config.toml
intermediate_size = 192
norm_eps = 1e-06
rope_theta = 1770.0
init = "uniform"
init_std_o = 0.0
batch_tokens = 16384
max_seq_len = 512
z_loss = 0.0001
dataset = "wikipedia_en"
MLP neurons of a small language model. Each row is named by its layer, matrix (gate and up: input weights; down: output weights) and neuron, and shows model dimensions 0-127. Each number is 128 + 32 x the weight over its row's rms, rounded and kept within 0 to 255. Numbers have three digits each. A neuron's up and down rows have the sign that makes its largest values positive.
After each neuron's rows, "fires on" lists the tokens most often at its 100 highest values on Wikipedia text that the model never trained on; "fires after" lists the tokens most often just before its 100 highest values on Wikipedia text that the model never trained on. A number after a token or word is its count.

L6.gate84:132114088160132143137083110187148123108132177123114160124143033045139129133122135164160161127079134156112131123068117101133137153104131103084145143079114132167149114087118127131092108120100150119155133135144089065115136138086190203156092169192163133179104100059137185112059180121134143135151114123158114166128106179134172153061133140133158169118126195121149123102076132114134125112167
L6.up84:113154115100080135106134197172151154094073104110178068163065106140115131099111105182103140081183154118097100112169097155102167137089149171101151113129206111116173133130126173072127151090175170176168104147145124148086092121109078110156101057106097132070153145105135120138128113072141101160061122099131107062125123120126088123087179146111103161137115126077110097126134186155146127119128
L6.down84:150136124093116103170088121102134138092088075151099182096151152089162198148122182107182155126080140088137159084136133074104134144062168094097124190138088145112158125118043175107081140141075133116079105161065107136097154185120088191135164118158179158130063119147160165116128124126055156132128096096110123191077113156154101176117080145154159134131099117115198173117145100081121168124131
fires on: "n " 54, "an " 30, "er " 7, ", " 4
fires after: "or" 39, "ow" 12, "i" 7, "m" 5, "is " 5, "ic" 5

L8.gate145:085151131143073163155197106110150172141152102128121081168155124102141127086126160090167147113115089174105101053146125139152148174130136127138130146054105115082124118118112139123159123144091144155164111107079127083157113145086094127100114145130207163153124138130101035103076101178151087080102165097075101141083138164155144139104128138120121107125074123121122143113159116075148129139119
L8.up145:102136137120114164139097153117197158210161171166115085059172106065143077128158122099094165140122128168141105101146126092121166160174107104100125091097125043120113138116149065104158137100142073144123173128109114095171161140118095104055056138164141110156178127147168154141054134161140122162153128144114151158109145134112099074096115148100149125142120182118128089160161102157131082142120
L8.down145:137185207084165150099082128130166169068161128146153062122155105175202144106126132155110094117115101133060139153145063147149144156161088047126113117142143129127076114133098175144169088129204123125157131130155133151116151126164082128157174079140147155095141152142098142143184120062110091102163057123122149112139108157123141122159083141078098125109119110191113159132114157138184111132117
fires on: "e" 74, "le" 16, "is " 6
fires after: "D" 48, "T" 23, "t" 8, "d" 7, ") " 6, "re" 4

L6.gate191:145112138174103153106118122172111161125126142185136113068128097171150146109121104128058155156060129137113163112114168059075183128132118140145151139133050097147141156095117173160167119103124130120132144076125141157176087121115101116136076107090175100101111092113149140117155145187159145147100173120070129102148172108074108135128138182148126184117099070135083113137142129142114120099087
L6.up191:134115109159125145127162060138112167115166102155117127072131097165156143095129080126129159143067153201129177158106175081062143110141119155137124161180037093115152155063112157114121132102126114132122146074102137136134114119075135145140111139088150093112120111117134161130137136126153183101088154115096118062168156126048109109108140181149141217131106086122133116159150111147082139104092
L6.down191:165139137079148165174191095133144148120145041117056119128161119135181136064152139141216127079116125161113166136138132120108080113128133099103096183090098107097135115130115083096088086115143085144104122181077137114160131161113168178111149169141116109178109104139115177113093159073160153088185084128134084160180125116148124100126146131124188186158150157118160101123175116156092155116133
fires on: "us" 37, "e" 30, "ag" 8, "ak" 7, "ur" 6, "ri" 4
fires after: "m" 54, "M" 28, "us" 5, "on" 4

L4.gate85:105192085184101128132156120135139114159141045133119143115143096177155128124136098117138115126141129148115158144113103082103068128106142126194111155156099188126142092167101120175139120127111105138175188123126050186154106136120176066110088090159114119063075171134125121142098053115128103138162127146119130151109094161133134184157107118153151103200084128115094137120129073201123067125130
L4.up85:114139142201133150140241115108098114206198074148078141160118156115106134085126104132102122108102113138138114123156153073118124126134093111146159124107073141119117108153158114127102123136128118063110150133130113136173100131143162122087086052144133150071138115123126123124109091092107115139161110125112153137123088087144137167199139144168126080204131082084094118074156118158093107131130
L4.down85:134153129134100093159132101120140122144082128136126143137160057164180102146123095114126124109178109125124128168116079127186056121104173174181069150103142125165124111139079171144119051114145088069118164111162076156112143198170171119106064138089114168115181170153109116173145146123145073107135071189161163192174141097173142138099086116121144113175102119145091138144155090113155092121121
fires on: ", " 32, "5 " 10, "8 " 9, "4 " 7, "1 " 7, "2 " 7
fires after: "201" 13, "5" 11, "7" 10, "2" 9, "6" 9, "8" 8

L5.gate42:077111166122086128050166140158157130090103236125182114156149064128135170107114116155094125142161180163196119090135126094079122113097108113108125130154069128141113120136170132126187098103131158197152089079116132121091119118094136130145126165131135126142116133164143105176075150133102125102120138113136151142087102175114115125121152177067140113181149139172068086071103165073094088121111
L5.up42:096091151142115162114177123151137125170116208174174147133147092138104134089216137146133137151121139173110107085163158150134082071166156111102158131169124119122134117136113149093123118137130123143100082110118186124083138103142162121181128173104146121143153101150175138154136117171118114085094138177109157111147164118108165115101080177108137080116127149189081069091158175134028179114171
L5.down42:132106129097131111181106163100133098062177075145117113120161139192127130130168109107111118104132101089125128188078146110167125116118094169109201189125091149145160135171098076075178053149069121136138113138128144124120148087131174173094158154116108149138113198089082122116133085090172174059079162164161140161146095178149135110140104103185147160138153110121116149108143090114180142091094
fires on: "e " 37, "t " 30, " " 19, "and " 5
fires after: "H" 36, "I" 18, "=" 13, "ar" 9

L8.gate101:108138161130157092087125154148108141094128147115119104106088059160106121085117122146154163083150131172120116178142148143077187180100183135182177154146157135100136169148090162098131154120149182147165131109124129090157130097150137098119127187128164143173154103132125133139125105131133126126140172194092108140117124140128116075128144179090123161122113151074121160196124158059065182133163
L8.up101:077172145109176130096135141142152117092126166102104142154155163153111110093109153063180133101098126152060158144153053156074179139168110170057147184172194164122144145129114079176171119149149122098151105121145086124087091114100165117172110132102158169121187125105127105165121136123136095128165151128173140152086108118162091144144123159128040086186179118120165102136148139103109144091130
L8.down101:140129170165076178120112089092077137114106151121131081148144090130149073139158132138137134128067137124193107173121134144135133125168143114097116143096133057143114131090146145082120146163167177163145169143192075144120114127167127125045141147178085101125122114084108132159093117142158141111060186091129137112108117141144147133131141106134111093082091094115199148128150184163212109174151
fires on: "ri" 45, "ar" 23, "n" 20, "N" 5
fires after: "P" 31, "st" 16, "ep" 11, "p" 11, "y" 7, "D" 5

L2.gate52:184140040123131115145099114079117198079138075121152166057179129114138143132114085114199135114136117063137141177072119083076148172171086138204167151128117131100122084120109123110136127056111163125099151096110137153127147148095105100183077099156060133086143137108127187144102149146149116101120135131130147133115091097152172137111130094156158164132102048155176112099149089083100080090143
L2.up52:119132087158146099088134098072129124061084107170175159112133088120137137132148104151107121133066132105101131156118151131188113129106113177130164094128157136151130172183095145156129160151149070091094117113098121133169116156131098106183127122122136117128134218130147127080055167193139098168139131079115136193154094160051160121155138102152130110159114112101111111071107107158073135109164
L2.down52:233123136144124077109115136096136155149150103086167119168108132121130119113124144104153159042119144172165121109141124134152089127128106159169124135109167170102138126151078191174138152145129098110126161097146102068130172143126137129090106101153163113169102104209124113114122172158132161171142212156113122100128105133175121183153110106115088026199117141078145137177179158140139079131115
fires on: "St" 100
fires after: "ed " 20, "| " 17, "- " 5, "a " 5, "on " 4

L8.gate102:116081149169093129117134143172146092080063085164131116155073128092151132119140174129155097085153126135124030130130155156184161095161130124130156110158139138168138100157112187166139098107151149180203119143109171085138208086142149193170099113124163163151120139119194138135164178136100129106163137170094114081107089171163154067113152113157144115120153124075147138169129137099118115118131
L8.up102:117179173144124129151162141103092134115119119082120134167204107153100154089152124113091175106144122051068147112092097215085065150163140090116134130134131108136115096174079152129167077108116105125142146069126167109168134184097061174064089130089160101101136113059067169165099169125146180172096136111146152114139170149107161157095103140136161134157129097091156057152124126151124143154177
L8.down102:124126105168100142119123099133107164093105125122117181158111082124110095156084148146086060129116115132097100113142113105126154100172150126081138081095112155179111094128130105118144123169155094136139072177134162100086152131149151121188149063058097131113101188141133140127091089053097108104168142088108145162069151169101093161116151034177158109116166112114106119198121118134120121119093
fires on: "u" 20, "t" 17, "er" 14, "o" 11, "e " 10
fires after: "F" 19, "f" 17, "L" 16, "d" 16, "l" 13, "it" 7

L3.gate178:096089088126118118171103106164155097076104093176135171157124135122109101176139121098143210142117034104067127111117147100111080091087116109129188077114099126058147133154181174150173120145119168105159092097136077115134162139114123121121132145163114123154121145158140108146108080092125145131089144174178094170185104103101115087108168164161088165145065136153128131162109160137083146144175
L3.up178:161129130137105111163085142144153135112164126069141163170071109151154184134129109170167078145198124078085148116067068060140122115139111128140114132116119136096206170154080134122159106131118141127198119150164117142133174157084110124177099136140117102137040157127147120096113104135137136185143152138181116147118096120199115164121126120116145095084086153169134064091082135150160146139130
L3.down178:142137144128098121118185148152150157118149157136106106135166112126151147124133087149121047116113185105202098161148092081114183111072137128072079126112209102171110139101068091107129144121121124157113168143080149151148168151119099096221167034086112174134096161106137131138185133139128108124128176105114066131120179107153131140180081121121185116145157129126133184074101084123150131128141
fires on: "n " 41, ", " 19, "ember " 15, "ary " 12
fires after: "ow" 31, "m" 14, "ig" 10, "it" 5, "t" 4

L4.gate94:129142139157125090120099167106079138136131088144121140163166139112110132128216175112201229132101115134050114117097128123136091076105140085146122087106077126105107126137128159181093092172141137112051113177046114134093123145104197072137112168194157142145133076109155166100128125150128117101164112174123127177135132112092155150164127192111161117127053128171094156126150162111127157146097
L4.up94:163132083107085119157101109129108128103129150168118112135142090118148126092126073111119121122147132077162079128124109185137165180218110193098186136071141114114094094141154132079147159059115122105132129080110082140121166175151130115168093167098095135146099214136094140133102118107079153177162136141191114127142111079114096140124052053176119141101105127172180134165082086179173116162157
L4.down94:119148151120116153090127131166197164105141144155107158101105139180157095150111099119111129067143139150141097172095092192112157144162187150166172178105163126082126162138089108122141103107069143132148142097085113103070106152121196145128151085140123106091176147095084126114106124083139104112113168103162110046092134109192132103126153093132154166123163111045147090160138131136150102105112
fires on: "d " 28, "ther " 21, "t " 19, "th " 10, "s " 7, "e " 7
fires after: "l" 25, "o" 19, "ou" 11, "us" 7, "ag" 7, "e" 5

L8.gate87:132131145084148100165156145162163105135121105205160102121125077114161124126123148083067136156112134154063157105115094105095128093112155106168133111085169119079161114191143116118173114122138095097159163083088067107137138149106129109138122081161098155075201152176140121114138144151199098092149189133147125155158179136068081127077154108154093121188126110167066096145096140078162094117046
L8.up87:121117156135129098146119127163090086127184145163118170108127091136159138108137103103140172030098141079076132131110096086100159088071109116159142113135107164138144104158221172103138141086114110022134156114146128101240164150145101117092161104148151140108135168155103139142121187129122106160124151127178090117143160102114147124125127095154098098142123139131084123136075099152162107114134
L8.down87:127109133104144117104168092168086168079119130118131134134115122114203138092093098108090183132145109158117153134153085131174079154070144130096077119133123105171112137113065145162079140113104145072104124048125125112159106171098162122113064166079179098165150091207181093162124065144164067159134166129141123141142086160128123145141211110113120089153109128125152137133077103129144142142191
fires on: "om" 26, "1 " 13, "3 " 12, "8 " 12, "2 " 10
fires after: "202" 17, "201" 17, "200" 11, "w" 9, "h" 9, "5" 6

L2.gate88:135087106138100098078168127120079102121130122150094140145090105104145112138122071143168124168081142147113143111116150101163143082170132145151157130179175075138118176084113169192112124137140116111093120125137109080142097103176104115093178092105153084205105120139194139088139153113138078103074096189159131116094112152101103104143126115083161132134187097144113086111176107138154199070149
L2.up88:093152166066147154131226148138120129097146085138156160094157130107116121107174113137144167140175085158140148154113145107153050203035122098158137143134133164081112170180098141144068143097114224137176086098092118118147104129141126140131088139092095126120116095091159153160098075118107116135115140103092151084134111112097097125124150151105135111140134180114080153115173113121150120178065
L2.down88:123087111134157186095116167170094139128165178110112168143192171131093094130141094124096113151109235129074116135157114128100054085162086131155094133170141137132147129155114200135137098180098014075070137152128145165176141123116147116124102052091166115127133129150108138165139102106166110118131084163156112071110096148091131147155182151156157127159119105100174110161142074095110120103145
fires on: "C" 100
fires after: ", " 21, ". " 19, "- " 8, "\n\n" 4, "es " 4

L8.gate173:140086152097110115119109114165151107125174116171173206102118050105125129113109108103121182087139129117085128159127140096069148156133121099187145098122076145125145051143157173146181110088129146050087102077131100152151082113158086125078132097079201122110092070084088126131128176127138071170159192109057094118131116129125166161111112098134148144141099142112133080087171128120168092126138
L8.up173:098105162105146068089127141182124127096175139133072191158095125119140146092093091176142179069134174131127169197149140097148148150170085155158127152152086074152160133155089170144114108080130108091085134112086161150180125132106126185096102116043163133119148086055112146097089136098145137150124140136109106142136147127125171126078083125137162163160124157091160094132200074126134151112119
L8.down173:119132107098109121117105100145095097171099154116110138086124110150162154118138120097165141090120145166108135186108161099126113174124091135133112166153125065170124119128094149158083102070111056147177181085165104204128127135139107109125130162115126108140124082137175114165120108081124151120073111184140168138205078119098115087101131141125173134057077124143081135115144082196096162144163
fires on: "e" 40, "ov" 34, "ri" 12, "un" 10
fires after: "m" 67, "M" 21, "ar" 6, "ad" 5

L4.gate65:176140156082119158112157152048213125082103195133178128137114119138103128149107061147129083168166150124169137139110107123113164098117112129104149173099109147116135082116133102129167161155114127162120124090188096186071123141146118146166156156154139128150112164139112097123121188112121133177111100104169112156123128106098197127144166107117097111143114137153141036128137171132215059123114
L4.up65:093134162097130158146170163148183181106093155187144162185070143155121077103121119104154140069174105193151096150104115211121174133150121119143127155131069101167147107081143138108122098107158125117103080140116164094177140148135104144134141170078150149133158127112033075177127115122089090155162110146149149135176116148153143154103151123077105145132120205108098099135119102146117090132151
L4.down65:134191125164138150173140155143125135156128124145098134145126089130056090092154075139142120105169112095108131101105130135141055151123119171180142110102087154116109171138157181097112135131131181100065146192155117142134139027168212117152099165115129121082171119133146111131092108084037092088131170151117137169154130103193148130086133135074174059095094181163091104131133159136099118134194
fires on: "t " 30, "s " 13, "he " 10, "is " 8, "h " 7, "l " 6
fires after: "A" 23, "I" 13, "S" 11, "H" 8, "g" 7

L6.gate4:178168089110055057106140144115144069120133142135093119131171071126134067152144164117153106135044161155122100155057118109164136108110119164144147109102126148095118135183133162140197119160137136161132174113104096163144098099165089127105150142162138128130195147152150122170068110067102119071142115129155107176117100087143156109141087126078126112192119148112125147155165165154083145098138
L6.up4:135115120142100132136127110108125135146167078116072088064063166133085120186054146154122093158115127116129125127144105079154181087069162140104135127120132149062120179157187143095175075165116124171144101194119120133092148095165116190153089148103128120110139180143178102147201164100090191114143124136092146176119092162133110125102121122099136096113141091147134135160105148113105199074106
L6.down4:131115171142127088161133162126150141109098109121164095160157101203103110108114154126180105093086097110070154165109161119125147160146175119116168113062159113184092090039076122170107122121086120200161134178141151124130117087113135082148128163166101115147089146143130067090104166116147178122120131158103105103115154160133059118133101104103060154143144132161097144119135108103149088141144
fires on: "e " 41, ", " 30, "ter " 7, "\n" 7, "t " 6, "\n\n" 5
fires after: "il" 14, "for" 11, "re" 9, "==" 9, "f" 6, "bu" 6

L7.gate149:090161132113128140133150064208142123139173117163085142140096095127133144130092106134137097090073164084122186120111105041081172134120154133118141142109106118127170101082125154158125137107111124096149125068116147166087112134062139126096107092156138144142128121108100111118093190124202143116073100105105084085097147147085168123172109102159153101121157121095114030150157100156200099145146
L7.up149:052147136199116127149101091198112155091216127127099098123130103163105116152082107121128130151201192070106168122140157073054140098063131113142180135137131128108121099093104170131157132117061138088113119104073184165079085103098130156114106088163128179152081121090129138144116132143121150109091103099114105064123156114094171095146121158181145143127154110114081155127156140083189126130137
L7.down149:110172175057137128150140158122160045137134096152086150132135114167116095154168119091184125135135130163139100100188085115143176182087096047100152139160148089135086093084113155116141098091068120112094149107133157053081074152098154132120129173108158142153113147106129143118108123094170138099160071102107133085084170131092113113144127136125111106146120100089075112204160120129063087129133
fires on: "e" 45, "ad" 37, "g" 8, "un" 5, "ati" 4
fires after: "m" 60, "M" 29, "on" 4

L8.gate84:079134126144121113099134155150194149079131143180134120088107133076121182123107122103142082130144133150165083131145178091190119116106182103177167105155081124124154120141084143126176131064163128137119090147172154093170150091075129150191074155130127109115122070129115115174116113157126166151081159178062098109107079074119093067138122117169124181125102153122149145101077119113113118169079
L8.up84:102196147153123121124119116162123156162153110144123112102207114112106134144085120124095118115179109133124099129108106148124144181174157112104117125164128178133127129158052137147094154162138112148154137133119126104122177096058121177144163133131210159133127156098167141096139156125115171111146130158080133084127145159117047112080118157203133160165135152062131146147115070145076169135105
L8.down84:187066155125125105132084106156067117154133207052074143194160135120146151119112144107107143103144067135174121133176091174198172191127076163208123075140122134169123146117122140167134132109133071118154096141116140126159079179125155080075079088142124100130122148152161142134099161159189160109074161110131124130125162076121122126141161098140160099133134123094116189188147111101141087115107
fires on: "N" 26, "r" 15, "ri" 15, "em" 9
fires after: "f" 25, "F" 22, "| " 21, "- " 13, "st" 6

L8.gate169:102110162150130164095132134128154217133177104139137124072166069130146186101121177102145154104163153153113110146128111204112168173172130153167094141075124128147098124099077086114132147094126163086121119105161155111121144118098066137137172131107189223110112113148122111136087081099116083145130156116126099106113148117128136131128135141134137143162101077060158161141178165073119165105142
L8.up169:158126066173124140166152077114170109185093132158132064087164138114133110114142198126125133111102065182113104143110129102135157159165114191134133157125071082121092120158090078141106131162164146193147201114112076116150142099091174117105178108207128161098098125115126074145122102092129064132094134158167148197135090161124181146164142091087094115100125160104107168137147095107087177140114
L8.down169:130143188087133096134112192131108175065127120115132097133148079129130105110101114177123127142130153081074117151116131099089139150083123129142144143076140158145147128071162187059121153151159135125128116136145130151119091105188098142135118138052089084140163140182067178140063154159098183173124150101119113079095151188124148146143130099136119112105123136153142096127166157054178079066120
fires on: "h" 36, "ar" 15, "at" 14, "en " 11, "ing " 8, "and " 8
fires after: "a" 21, "be" 19, "p" 16, "ep" 10, "d" 9, "P" 9

L3.gate64:152161120138130069111122146091134118125123134212122126139140129130224131137164094094123132150133096126139121148149133126004115103134131000150113114153127117125128122169124135129116122114199131141109151084095145138137143255114077080121082138146039133146137122122133101128137122150098108121127131167127116108134133106099125120136137150110132133136158171129140128131102089133126149117221
L3.up64:130132132139133000130161149122088122125120123109145092146122134132220131106094091154124111122128137118127121136135117146055127174122119200128150166114137016121137141103150127089123163118049141137149145039128137126131132100126106037123143153119114143127131120222122176132121123126146135139142101077146134125131125144127117135123110109119103122121156059138000140117117122109122127134158
L3.down64:094159141177120076117132165156154130180151095122098099116127153107057171130133119081130080107108118133143136086163165121084144153121080141203088185171117151163131123113102119123130051166095097139135145146179082175125156125160154137114100138089056113129052137087125120138105165149204122158137062111174134135111131107133143135162127173133124142083172114152150108065152201170151078131105
fires on: "id" 100
fires after: "a" 20, "M" 18, "v" 13, "R" 5, "qu" 5

L8.gate81:172150169146119142130158181126102126097159158162132102174123062081139143163110143128152133035134123124131113146137122170111182098091113117147170132134126084099150104133139107080167098156140104104161160085106152128107137121143148090168097136137148118144134083097089152129142111190094130138108140127098086186079152177176161122068157125098154157158131103118059148142199145095055069131182
L8.up81:138176195080134164166121133100130122133181169111101111135184150134151145135143121127153146059116156147107130121082102141125152083093118110112139150121175061134169122082132151082114126136166093114160187112086094113094089151180102091129122189140151142169094124130126176091140090099080118138115126107178127172099144134145153076059146107131181135201098096123094176165107128123133106136165
L8.down81:070173098056145151134148137149152134168173202139138207168178192141174164165150120177102151151138160114120082185101174120158077147097171099104104081142149092128128169118156186104153174115154145135150146116147052122187076201145136148105109122169138120154172161144099141099116141076095123072168139080175123107086154100082086109156145137147133103157125137154137115109096095114139116141140
fires on: "ur" 37, "o" 29, "ar" 17, "ou" 7, "or" 4, "e" 4
fires after: "D" 45, "d" 45, "J" 10

L2.gate169:143097147064111162122106113127127121084123182086138131097147148106129179129146190098143147103194127076147094139190133181159147139117120125109119078037125151124160127177152075047117131156157098158044132105125113119149136079149110143164134124064163108141182122093087162072148175096164120106137127082180137123168194106134157132122076113124124130122181172158105157103093100132118151104164
L2.up169:168126106108109158045070110110142116129152095123102137105160112215130140128145117144118096083176121100119105125145116126146115137115086098148152106160140049073166125173120127107074175139188133114130135160141116129092125145155106126173192085063152156143166154149102145152053159126166113154159146117125098160153145101078165163160105083124168077132135145203168133140117080089177181118103
L2.down169:041130122148162087146156114170170098073151173167102141125093174090178149160102056150118102115157151186145142173154114157167126130138123166128142181140129082109144161158086072131075121074142120143125156098156152132127139153170139182108194150151107106107099130082170144093107063166128158128146135186130160094075110088133082071123146131167167109132129086135065092138112092135153079147053
fires on: "e" 81, "V" 13, "tion " 5
fires after: "ar" 48, "si" 5, "for" 4, "ri" 4

L5.gate113:191075133098079124153170067106180076111108067095136140103152093138127147098092110065140124113053119181152152087065123165141142064092120129161157155127068102107125102118085163105142139121117121104154123093163133164167160136125086159132133151156107104133132173175119151182107145161116179112127123090080114102091133138101076160183154100152077073164115124082098076153157184159150094149155
L5.up113:172182075102136096161098154114060160089132077101086128141116098126172110148130083131166123112112146095144149191097079054089158160106076086108118116072098176124098118115115111137114089159063096104152150098147034153183136132092136131180124139136121122162115151136139115075127126096119141163160142183163088150104074069144152175118132109118142132068121070171137132171071082165180105134106
L5.down113:100169128065130161142121119129158161108138211099154136102135152145110189147151166123139164063155065156144092068142084116110080156061166103114255111132143143159167123124175097150091140097166211136143093127117098101159118103088131137105132095103123149121123077082137085136171111135106129136125133146160090155144141079089157132110123129085183105152182111107226128124141086108116176136076
fires on: "e " 35, "o " 34, "8 " 7, "9 " 5, "\" " 4
fires after: "w" 15, "s" 11, "om" 11, "200" 5, "202" 5, "as" 5

L8.gate37:133131139131109103088086200173112108128125100101146135082094111122053143114085074152146154056103125155143110139096173112123127137170118089164172145168136141151110100125078189140133074103089148098125094116111135098157105088088137169152140108089180114172172056068112114150113150138147167136164133103113126116150093176136162214131111137163090158105146128103146143204194127125151174177171
L8.up37:171111142165111092123127124110172153119110137099151083155110129114123172119054056142127134130096075111141134160086164161137103126205141095162119113129113135190070121231059106122162093155142078113136083136193205151193093153131123190147112110107118139146111140159174078116096148110059127174172126110157116117110167127141115125158121057092094121091137064069126104135139132197116166138142
L8.down37:137173156066148071138132098124094114099093110160160108103100160109171072115135153094106104129121084110105121119130160130143175061147120150114065106134082107152151103144150185129175143204170046116117110123146130113093123086175153170170157148137177201166155134103161045125136137093122148163164164078132136101114111089099161130126082036112138133145179109152166088160125125121198140140191
fires on: "ed" 52, "u" 34, "ri" 8
fires after: "m" 31, "ol" 13, "f" 12, "ec" 12, "F" 11, "rec" 8

L5.gate152:103154125170092135091119149091077127102091132155147112109100116114126114109149105140101147109071134131079124107104097057144084150144120185120138146101131147049123121119193172132160048120078148093173151138070096143148150137106127163135073141115113114074103080107142130120107146093135098074167138113141089147072143123246144156120094134124148120143126143129084116113153129135084147132169
L5.up152:133100144089109107064124119097149073100131140162129093083096220132118100159103145129115108137147118127131113096086138087170129104095142136114165091140096101070138117186168140122152096191098161104165142136118162171130149109166064117140077135083122141105103118154154108139149119106126162034112138140127172150184184171141152099099159192049122139156141139165116083110144157073115157109098
L5.down152:134111119050164102107138104112176105069134151149162172113173167168110143121157100109100119106097145187131133143194144118121128107064117163126024119094128117181141133134103095136164189185141121178136141136105124100086146070103110122151214122075097129107115097134192122118171167151139157095099164134172166116158117086143111130105108122083091122112131142145135185137084183092064130083137
fires on: "\n\n" 52, "e " 33
fires after: "." 51, "for" 11, "f" 7

L6.gate98:099196144133111156167081168106179112120130117088176173148171083113125155101162180132153124119118113113166037065112149169113118136079140091094111129066079135151137144123133120148093123129203095184112096121088110111071105106166178116150125153137095138156136139104168122185103167131143145110160155129167163187114111102080097160140082135157129090097091066178128169120117165133156091194160
L6.up98:066129097122095123174134164169140125118117192148156119225133087118134108151126112159095175044180125099154132100105118124113127095119164089075146093115136162121147079137192155197094117130112154105167116105110126067119148152104146087113122088051147158130141129089117098145085171130130154140186132115145114159104115092073152144117150152122139133180124160108124097150109106117092100168128
L6.down98:145094135132122119132133112148183188182141124121114160134184067100126125109095110155152139177103106118124152198121120100113164121090123070110127107099158129182139119087149109172115076117120123173093118068064180177119181132097105108116083127176058080075088132157182127090137130143146143158092134188145153142134097105143161155101089120135127154153117108096169117118125185140129171084131
fires on: "d " 24, "n " 20, "s " 14, "st " 8, "th " 8
fires after: "ow" 20, "ir" 11, "n" 9, "il" 4, "ou" 4, "on" 4

L8.gate188:107131115173073112169128177186105110131087142159168094138083116091115117084102132129076115124097113144161051096104129131147136140195154120163172098185145146117113129180106146141088101153086190170119126136190150130148129046119089150189183119159146105139122094117157123136157160150093172106129140202092103157120092154132169137117139130127108171099155130123159173169084144085107165149131
L8.up188:137093113092150143150163071173057113099114170150132181087122097138174123165127128133101090164135134152108160136157140127195156132169091114183094109090116090146162150061129095111154062115174172137124145034162099125128107225117109139132119147094089169130151114159107099149135158101178138112147116119132167107087194133089090115126151092173122122149113099142090115091144159134165134125164
L8.down188:114113082073164134149136139098136104134124152086159103132095155156055120119122075123102065158116117121125191124078087145138120140147116136113159122107044162107117134103138148117142112179180091071183110126112151145107121074092147117075066100127104186124140142145161108155111170159153162105122157146138138150184131105044104128082102147153087117111133130130136136035076140073144096156143
fires on: "i" 93, "z" 5
fires after: "ec" 36, "L" 32, "F" 8, "ol" 7, "e " 5, "f" 4

L8.gate165:161129112115119109143147140141095083097102123138105136085062158141121162195163112114195129137122157110111095157087118080132075130119150153129120107091120154178163112125115181195132123145129137107143048125138100105103083158095132174141128165114089099136089106117129086137166165083130142178126139117098116132172073148127102158084042131141135061118083123159142127119131097118129150130155
L8.up165:135147168086163133143126133147111081124163128077097139069131078078176168101073160130132076173164121179152126123144094105135106185056175062107089182109117147137121134143172157173152108142122170130160091100185136093146145140121155092128177113101108125146108140160133100111100134174161139164108139118108156138148152133137071125147112160176124143160227184096167130130143167169146185124148
L8.down165:107100107109102138120125133194092157134145137088099182179136187148196139124131086189096107117080074100097093087105159178139152100115073106161164106107175119184095142113106152121132161111077101182183123148067137075130151184171145104156108135117131122108219128145110114172163127149136108134079107083155110100116048145180095124149169116158115095081180161154138163114121157093154134107101
fires on: "am" 58, "n" 17, "an" 12, "ri" 5, "r" 5
fires after: "f" 33, "g" 18, "F" 17, "G" 13, "O" 9, "er" 4

L6.gate97:180109146100170093118142128087160178119130170101131151167102119110142136078060147164143127137105067159136119134083113097134182080147130098076131115086111121184164135166087121092119118119089113114115111110161154110172141122097124137187131137157243167141098111056098148164105191117123109111129111059126126134115072140126145157172135153061165088137140123088136102101142162141120142135114
L6.up97:170086171058144161107172096067212140128138159138139114165129073152151082118132073164148110140135087131056130157084144121128159061089096142121141100135131092150186141117074151165136117154095103116114135127142177151175079132099097130158164126154136124179143094150129092106146240152086126103101073126073071123127121170133151107120139145086101132089146151159114131088138105160125120130127
L6.down97:126069089152141147125107114133135140082133134128098093114111131126159122117111074122102149118132092106090124056137180164153160096122168101142019152150123096089130085074134098114105056145109161154101073150104200143144084194141120175143174068096136093157073145136141114114158158149177208121089180121141151131108142141135112144105193150132101114086141163128151093146194206120104134132159
fires on: "| " 90, "(" 6, "ed" 4
fires after: "\" " 15, " " 15, "4 " 7, "1 " 7, "5 " 7, "\n" 6

L7.gate108:120111200176087112105144123089173165166105165166133080113140120216134136113110187103092135136097101161070152154154165105127127066111136126120175172070124135198170147127108184144115098078116083106161141100116114079186129158115153145148142142105140140059119126130089073184141163120149078119117112127091161109087133147169094076114119103163120154158119134112106074136117060126085123099121
L7.up108:130093165137098122128119133142180161151100194142121100125151128170148103132133145152130144136078110184079087161127147123134131042148201131092158135138144052160148179124066148132099139072132148121152122104075152070137130168085141157164157171123140125103136095138150111131143205101162138080091083116099142105123112145127121055136124116148067123090144126147133133144034098136078128118122
L7.down108:111138123129167166127113114139109115101114213111126115160123179149174153148156103134135082126092118159160147148112140117163137115183188161163032145185129075132130166146131112150174078124145138099146095162072115092106108122076125069117172127173149164136169142109190141091131189138190123130121110100167092125132164124146131108162124121046114099117171121147132136081119150106147079158089
fires on: "| " 63, " " 15, "e" 9
fires after: " " 21, "=" 11, "T" 8, ") " 6, "1 " 5, ". " 4